Weights of a small GPT-style language model, trained from scratch on English Wikipedia.
Architecture: rotary positions, no biases in attention or MLP, untied embeddings.
MLP neurons of a small language model. Each row is named by its layer, matrix (down: output weights) and neuron, and shows model dimensions 240-335. Each number is 128 + 32 x the weight over its row's rms, rounded and kept within 0 to 255. Numbers have three digits each. A neuron's up and down rows have the sign that makes its largest values positive.
A block is one neuron, or neurons of one layer that tend to fire together. Before each block is what it responds to, as a language model described it from the Wikipedia text at the highest values.

Responds to: Name fragments, table cells
L5.down1:126090090055108100127126133111087117157127178181158146135144148093126129112126117143153107117109171141159145120138102147108062083137128103159123112121121153053147148121178127091128147108119078208116130175142101149109148180127079098183102131171093075072147185143111160127141132110137079094
L5.down7:096094136128133123092126130085164172131204145074174094122089112139121078137165171151075164065106087160146099089190076139108150132168138109149122102112175148192116109123184119124084125103139133159144133168167085108131125137159128121126122093076135091087117148176125130101150111169125159128
L5.down374:161149078153154141088115103084163131119105175136154150147117142141113094108129145150174179134158124182087117094077170104133099133148174140174079132134091169103133126143139113116109178123075156138099087118138111148144223131125119133119168130088131062120108171099110136111072088138109100125
L5.down821:099115149128116123136112158149132148080125092158118149146099145195146173116159082164076148159137141108148130135113095057159144064109145093141128026143077140091110111138183136159117116126119118123169085116103143150097102126124138122095076102126108136132144140169138102095139159134147213158
L5.down1148:082085172110102189160147133123154149143159048100170127148108117105167124156209114148097092082155078138173135114137123163087131143151086095110093085120128160163143121096099199105108171122145124141132127098170149111123151087123138135124070157087108091122129112103127179157188061070130118132
L5.down1177:135147093124115140151132139154141133209119064115091137143151168136103066121118136151084099114085124107113167162136116106142101082076149124141155101145078061097135169113106156078124144157134135055162141111068174178106064153123157089116059091096175129181143145180073131051107068130148127179
L5.down1272:095142118160104160122124178123094083134100154125194078172094141118121098136110174082106133118079114128181099083113133160139114114098098092129075093110137090118095124073104087125056139097169160220096143090133106137132137148131159167161083102164143093084143107114102142112135142148132103122
L5.down1503:113109166119098148122122139138147102072149155126169152170053106115083150092192145124131126046065124113102116102071151141163105128193127095109140076092189153145139123149149145140104148201145084121143177166101122069116159114138114112147089125115160129088128087097075119162073104133090110119

Responds to: Word-ending subword pieces
L6.down36:152147160094136176099107169099171128121102151188101097071148137134098140130152163109123112091093117102161091099170104129090146089095148067082140082140135172164161120160103115151112130155128123175141141101103129143109082080102105079127130149147122102156140086128130111092135147117136141123
L6.down222:079129113084108152096146098064081128186166078157060111145081064158099087149151145116102085128086152099156176140134121155110177174139177200113184134191147145122169135190146177113189188103100078158096124050136102148113099132171113076148188137099127108155120135095149107146126104126145110080

Responds to: Inside creative work titles
L6.down182:124101137180130100106152174154133159121061173085119127140160171152095166155139151200115178160169152119152155152109155132101137161101111092126170133070142066101055105089158175181166112104185119178119077100068156112133131060102090109143174080166137087105159117082115172101137118133130114068
L6.down474:147130138145109086129140119138133107126069143112140161136145143183138116120107218061100166128153115105173121191116114110102121171118128158149186113133096173095166088102128130060155115076078135098133118098149087093158119111162114134056106156112150064150163149079180181112070129130157121096

Responds to: Late stats-table separators
L7.down18:074128125133115206150093144116169152128153078150080168156129143090101131168136139091126134159171101129121085171170102149159184099116144053131142150165150137119123085127141085166121124179134151105169101131005143141097055105136152103158115171140077144102098141158149171086130111057103106147
L7.down463:111128169155082197165115174136078130132097119126101095177124112116111133105095126100135117146116157142125141154166122142109126142151095178123077109149134112116153134163174170162121142113189086086079107105109095195132096141122190113103113135155155124035067138198132088168125143143129087134
L7.down515:103093178106156130080117168116152138150164092126078156171093178080125136139123191111137138190120074139132160143121123143126118106088161098111180136099117144085128132145109145125161122145197127083073097137098121053142150185152073097127181106233083128147133143069119177112153125156095096170
L7.down584:103046108037150051178121096103096075120106089207108190123111096093141086095169117102111090109114117138101082097150070182096115126136101064168132099110117120110157104086132066168101142142150126176124142113108126083100103138126173170109115145143122159078120134084119148170141191164163118177

Responds to: Multi-word proper name parts
L5.down284:078108130125162098114122167127133113121191130138166153143122104102127107167119163092146097124145165099166135140102104149083159178133120102176133115076144117113092144121142154156122141119130106134145090130117090071122102075099168141178109104188084122115151096140137145137159164082130128131
L5.down294:144124106159140135126142078142114157060079118142105054120140172106214107068112125161123109126078146176171141126165128131112120107110128052130123132166110132089171105159158079169154122084107129189120085127135128102136159084135128165160210162129097089100071151148171120059148123159124067184
L5.down352:081140113163131121142129136133168155095152169082157092124164128142181160139113146153114125143077152221194113133177167145151181144122173144126130131159155113128125138151082137096061129103163141073096144128083088186179184136118193100101148133131101117106157169092086162078151143153176164139
L5.down384:178087162160145104120117086145151120133099114162146140142108150119145139149144107240154132134085149087137098161136089194174093126154159107099104178099135147091103070124161145137153111077109158131105088051147147084100101135131103154134097084133125122162107179167098151159150106170079141122
L5.down945:190178118167094095137054109116117186128108131124120125157151108091113120041126092085090108117137126149138114134128188068123153150142124143141133143144153129080163102160144127139117114132168075140121128148115192059097122123151111113136114126146126098204131088170154136125145120126117143085
L5.down1337:125123131156099168128127105122103104128149096120105103139147070125156167112159149159153163183132142117078172126126159083173154143134146134129137134094126132194152106097139150098109082138155164126163078088133176140094131134167083171178112105169107116154113146130163126087138078114156040067
L5.down1514:135056119075101127140084092099158095151162135109157180114086125137126109118121104093104122119187161114089098139068110133131149151154167175056153146073126115110068066117185070122096146150182085190126107057113125055139128135114088068119066170155111183147143126137075129112131196105150096141
L5.down1522:112204100171154179189093135134168108132153050151129044122162132150096083156166095127154159132169153143071135159176115115094158142124196112141114138180082124080145155155166131163135132117156096154115103122100117151108079165148143141143134089097121119117126167082086142116152078181104177141

Responds to: Date commas and name-word endings
L5.down70:099103150118131141139114121111143091122108132072170100121085125120119132125126081089146126172157160105131169169154095084143111104169126099092180153092162140135077127135127055158196143139146129109078120142112132147181138161152117080094129127161187124047117148190164087099164127150184110133
L5.down263:147064135150167151182121123125085113149114115101110083133137167045065050150083144120139096162149101178087130136128100090140092104094116139165142147104151143147117134126120152125136082126092104131111175101140079163169127165134142116187159121159106081169134161137165121108159134119060117136
L5.down555:149097108125096131138102150141167124144076149139125121097150145098151128118134167187130119128144127197164139147088076156143110146110109122049086177186110177140121150146138145166095134150116082157131088132129149089126133118149165114119105078160119136151121137110177114107124082083133139200
L5.down648:172193121143131133188159121106091135176075174111148153117111145083093158095124129104127135173106182168126135115118089075160078162107101150159114103118141134129159203106076169134140125149061197138115145130118085103142112131115157099084101161153116182131138128169188134112143188146137131140
L5.down794:182087162121104212171154186136138143092109143106105147142101112146209167124106113155164145186160151149140118200098085138147109096161158137109124106165178121156118154091175111108126153122105073137134079131078135146188149127161164078118085135186098146205125135162114066088075157104150107183
L5.down989:125143098020130116129078126122164121102147139169100196173110119110123144090118166120147155114129156133118125133141125129137143119123069031065134103166128134131156129121133144128157144114125244176136113163131141112103134137124114148101152116146087113092082101111139140105155140130108123072
L5.down997:162131151156143090090151089204138086106115154132101079139184164161132097121129170122120153179123122088164110138093082104116146106108157115149095068162140198113077121060103083125137144120129141111108100148175130160161097127122091145177107135190124103163156105171151163138130130121121132129
L5.down1315:142153099072122162154127078124088154104168097107062142124103168127192158138048120110223178149164134109177143129116192091103137107101129122093173135141104125122131142075146178115149169145108132119108140179179171122124139143112147084099139124111156123172096109134101121081134100199100133086

Responds to: Dates before the year
L7.down67:111075125080121154116156112136085085168130133128131147096066096095133133118068109083140157155152094115192131139128080133147103105165114128194155149175136111146155096135167124116124147072087150116136142128091077131092150101137164100137076178107173169192101108066088178087137073160165131094
L7.down456:140096094069170124188127137088129094175139102114171138113129097137102069118165072169118134184097099136082112124104099160133129099130110132127102120118120126159128132128098099093152145104148154079148210098150145126144132155158150178155172111137118103100067110149081184145132183097061151174
L7.down961:120114111124105086141125142172151092156143126137131120140106152097108061118159146143099111115086128170146116107160078129098124110147136108109114127159133134154128079148100126143134128064133129100152142121196089116097155145147149100097106192136160143144110147132164190087106090104071145122
L7.down1198:151141106127069153119168121099163088143080127178114198110117103092132108121091180162095185128118164141115125114183127109109086121173115182149094097115148132168115162113158104114057146086107108082127140122112053169139153098136070182129107163156065106104107108133100148103097090116101168118

Responds to: Collective group nouns
L5.down234:047150147130115181105120172148104147163163143088139153114105161044099099102117098088160153123113107101121138149132164082121119137111134163107145144141047128124136147144119182110129158131077137124077123153134077108098031124095153135102093133128079137114141121117116145124136136049157068075
L5.down674:153111079124116175111137106139173152126125158150163113096146168079143149120066120139116146103128151103104151155138166104122097124158117129132179093170107118164110160114164131134134136108125079167128142163073124116105134107115108164057103082071099083105167190171092109117059159109112053067
L5.down787:169147185176141105130095098139084117108156124119169151141117069071162083071077119092120183127151064032171128102138192146079125114132093118072142111153136124077130177148149161147168100085085126142117159121164159151127125118108105104149111143154076160186167082166113157170107169110180144159
L5.down1007:182146093172096169119127148136101137114153177172162098057157176097139087180094118134146184100101103151124133206078146129089150094137140134166141137140118161132139143075134109135114109112113081081137161098085155224166115147137144118095108090203119113098144123129105103113136081160109127142
L5.down1170:092061134179110123134148117161138176133122132130152043061107146123115135180093141105109141091102144102081148137192186111116134127119104092171150151145100146113186164073158149135156104094107132219110132117101124065120201095148144165154094117151101112093103165078106111146115094117081106094
L5.down1219:155134168116093142165147105186093105197103086149193147074115116136147140159166102078086114137143105162163105144190097120071075142141169104193140066123138144169147198096135062068096128135112199079071145114128120156119088090156084105117077096124128077166150132099136132167187141109142127137
L5.down1223:111074134158124139114108187102139113131198144144127065152164159156111151168097112167111169109062148077137140162109192048171120075088120079118155116156137192175140230154126119096166123100152123195035089158097100142150079113122097070097134083105173127133182132140131113185129134119119122087
L5.down1515:126126122083095137164110077118115160092077080157137084133146146047166130132105092144180041149087133064078132155141104160132104106106167156133083132141108146139127123180167091185116179150129153161138123089108069114175159120198109144158081206140130125124146108167122100104154089176097117152

Responds to: Closing marks ending titles or fields
L5.down101:089097142047139142147133199127130171184092107100096136167121105139133198120166148121111106144174131148123107159092096144149145109136048177141071108126116127100072096149117147137157142168137148163194089169157101147161080116110115154085102143100163137092097151089158108071091135137124118236
L5.down106:137131168086097171107179137106098110139079113144115119122106105164149175108145103132122152124125198167105075160119106196124114107092093104103104134147083103132081128159114119106112162174147146083136113129150100183138127085120123103119112177118124168200144134057105074078113159131080116142
L5.down628:099122111122135131080121105113124099092184116150193093110082094164118130088086177131122189152113117139127087171155092107142103115117067139107139118100132117186106115138090124135208122152168156076141160101135092142137208136144137061103111090109085147095156113112133074176138131128117159114
L5.down677:076132181105178158088135130140160120165132167129110129084135108180123102173118115081139138139120212104153086148142186178118131134179175172104131072155139139103148140117120080117197161100180195109144139176091062115083125122117086120155086133166132148097121162056151125117102138161155204100
L5.down792:156120129121174116117099100186097115102102183120160048121095145099126080163143155142120128145109143117117115115067084124171158147149098122131141130136132059163108081109112175151159129153124107157124155129099124143104088132071118173079107114158112108180125091119102150124163138082056110119
L5.down892:094248124104106150114163105163146202182128121097156110056147142170118170152099168102110061120146151110097120088115115117118119209150144160122157175085110171076121088157096126106145147108119211118088125085125098116143118126095107105111075084061172108112182135108152112170175127115056218131
L5.down1155:111100120157132186120156119131119130115150116124123058116147113168111185179113143111142160101198153104174127143103171160113082141167078144140137057128112159085180124078141159224117143144141143136130127105095183203115138099099129133123140144126146115116138209155187152126101163134156169106
L5.down1233:149133121104149138126148114154131175132142077104087209148134127136152159141104128110135081163090149131197078160130129141143159162143101098151113191139088142132108141092099167114132127124098149115173076090072097114151125135142091145120126138080120140208162152118101098138173173110121105145

Responds to: Title-ending punctuation
L7.down26:158096131179146134110177081154133138153112158108169078142097153097155152145115143128150081150124193178153099145134127062125146123163135165160170095133058158151114129108063104091135099206105181196118095082113112104085140067081160151125181089143100139147157111133164138091111158125107150206
L7.down134:122097095117127059137134086117072124130118171160124133134161129170115080112147063143144102116106108096145135105115166150148142139102127112080064161119111132137130147133040112092104139164107134149133089083104145136118138155100113190125114147167163168073094100077142154130181123108145125090
L7.down400:173092115163114141139107148115124122108123068131173070141096110117069206120151099102068084117091132156176153116125169133124138118147097126169101110086102081094106133157127140121141107161103155151113140071119137088156136073102144122129087137156165083178115204118097137118160134128159148129
L7.down1295:119075104181167074122160103118119156112100120149140137145175121134094143118106097130166145087125112117120073134059169099115083118055103134062109118117093099135172139121097100157118112129101134126116083132177063117150091145176184098097124139112130168109139126112163084093162069158098084157

Responds to: Zero cells in tables
L6.down130:124097137176143111086101177123174207131141105103119134089184142179097118167122172169098129122143181159134116146080101119144153200164151141117095105075146151069102126142116153133107146116092120108125127115108121145136173098075099186208123091057123162141122195145124098132171152124096101170
L6.down1214:099109137138143096114109116113077110139140131075156166103147123138135116135099101051201072112137114101144113111089103160101141127154132114107050139106170078103196128103143138157105157136086123096213190174123121103064116148153097160136075122094046161124139161135162152138067247166071135111

Responds to: Mid-title song words
L7.down178:013138110135128133111197127115058122107132160079109108143145141101167113082111094144127125129110154164156131151098114189115065130110150172083114192078073120112144184117169039155132147152149116120124163081133119139115084120157123159114120169164168131046152090151109174131111122073098155091
L7.down976:081129121163118121071114166122112102155160176132128190163134117092156165088168160135094122134107073075173146094113133129135149135177119109181152116100157162107123100156125119123119109142142124075103123091083102137136130155151105069151105118072157061098119160092160083109140137096100123093
L7.down1327:109187113091118096132076128125140131158137120126103166136161087189108156108157100156143137060146084136115135133133144154049122136201100118137177160077151128127119111150099095088116138141144153082072121172154118060125152183152140115140129142128126070089104108153113163113168152146109128135
L7.down1506:134124117096086172104143153071200103159161112138145069133086174140166125158109074114117102132092083112114138089161121123147127117142123103099125158112144195075117142082087105107081173116151037071101115093147087138117065122101167103110101106142142135114134119104203150182135103091109111141

Responds to: Zeros in statistics tables
L5.down327:141089109151187189133201133096057156082104108158140149083158132112135119130136185143118115145131178121093128108122169152151129088112208105101133162118154141161105138088100131184167164178137129157099145152094134092144131117133066137027126095125095154071102125141150156159140151161136151176
L5.down482:133111066080107169084157102177106060097190197104095128121147139152169112119139157169144117102171118129087129083131140128128139104182158151186157111081144169115124116103110152155128143104079092088187158126100188163115072144130149137128112140095140017130127159217116119127061179052127191070
L5.down687:156092122120089103094118141135195145114090126070173130067173190154147164111136185124141130077157182155061136143111127149103145177138095057084135121104111133108096033117069137121080150145141085133114153113099152141065140106128127121136140126110131105095148180162189103078099128147078175168
L5.down887:095084129142154133114106103141085091145107135070147100198073096157089068176136157062103082131121143094139130143137158130114143154108190149099178068153140119132150108097138168154134102089191124078156100163129148177107108067089140155156152110136097139122182096144139119115155083164133108077
L5.down914:126169110169087122133122163138092117141164125112092085103187137085141097088152174128148110154156147128112137184134134076134137156155136152188099146109107144119106163063105142152117110125129094133092123136137134164180115119116154118134156149110120143090099185123159168144140135108126135080
L5.down1187:091139135101167116118092162101158165159077055118101190120166132087132110131125084158121068107186121155119164103119124150098123133096147138198104085110143073139143078157099113143102121118119127114099101144094096103114171135100157125168091085129124136111146120159150160126131152146151067160
L5.down1322:139095156085198092135090100104065112158158125071113109101161069069140151120125112117138096084211135138118122150161073174149170160156128158092150065101146143119099139148083081100137124117120152152129103095099053133127109149150123134135103097140097107148111165113140104109116192158120090179
L5.down1381:167148121139086126126138172102161079132092085091123135031115093103100153139134114108128145113181114103111134092103134118134129155107167074178177092122190130130101126116182154151142128083084145124053120132079139162147117144158146126095093107146165136138122149119120048140110126133081128122

Responds to: Person-noun endings
L7.down68:105128143121149165103145110150099123146127144112145129091056099089115076159102124129130148144130089115087150126109136170186096097108148102112109121082116125149131095069114085151138192098092124155102133140139064179079142155123162139135155140170096208097168112141167152158126098140139140078
L7.down852:151107151160114125081089118154146140151140080133109081104078121101146179143087117119141136108150106138116132156118168154136176142036080136093174124139194095159151141158118170151112108090085090116114143140167156159156131138127136086106070099157099087123169156100169191153133090160170093150
L7.down903:070164142088149180118121112135126116091104075172171017101103101136132129082144157126105156075134114131148103145131162081095096139078175088142132120079140148092208112116142108180121160171068108159120114088057169158091112110109146111109205161108130133081115105077118161121112130107191122118
L7.down1340:136082103176167161098177097118114100119140073121113113110161109107135078128155106104060144134160134123126121100181162121143107120111103088127184013167170105097136137181100151163129121134139143072156159121128166148145131140115123127132153119162124108160130135100124098086123076128144122147

Responds to: Stats table separators
L7.down155:140130120134119040118147115117142155140149135163125137184103152178149129133139177146111151093093145170104125139132112188090100082107051176135097139185141185104110153125163146146166083111158132181138080058136125097147118138108128140116154115144136089155076129122104123131098125086229113182
L7.down555:053098082161112071119070098092125081095100143102099138135121153073151097142115154085129131183143082138136095099144151133123124111102192080142163194096120093122124137127192094053129162121153144115076060090121171095129124112109110141119129108156122100131109124121133065116141167105117145142
L7.down559:041145146072094120098153143176157151113109148107101153120128158131157145095111142132094133060118100138193144143111129097132068148112177092065144178143115074195141167158128112116124174123180139143140106204112129155113140107120164077125107160165075195138155098103171104149131133154158054111
L7.down713:147093086094126159128131165089124116109157160158150118070137105134060135096088088074145147070083114120133127116182114195129101169145097164139135080126148097137174135074172107132150095137119143193119180115134163102102097135142156136092149109091152092113114177127181158149186135069158120112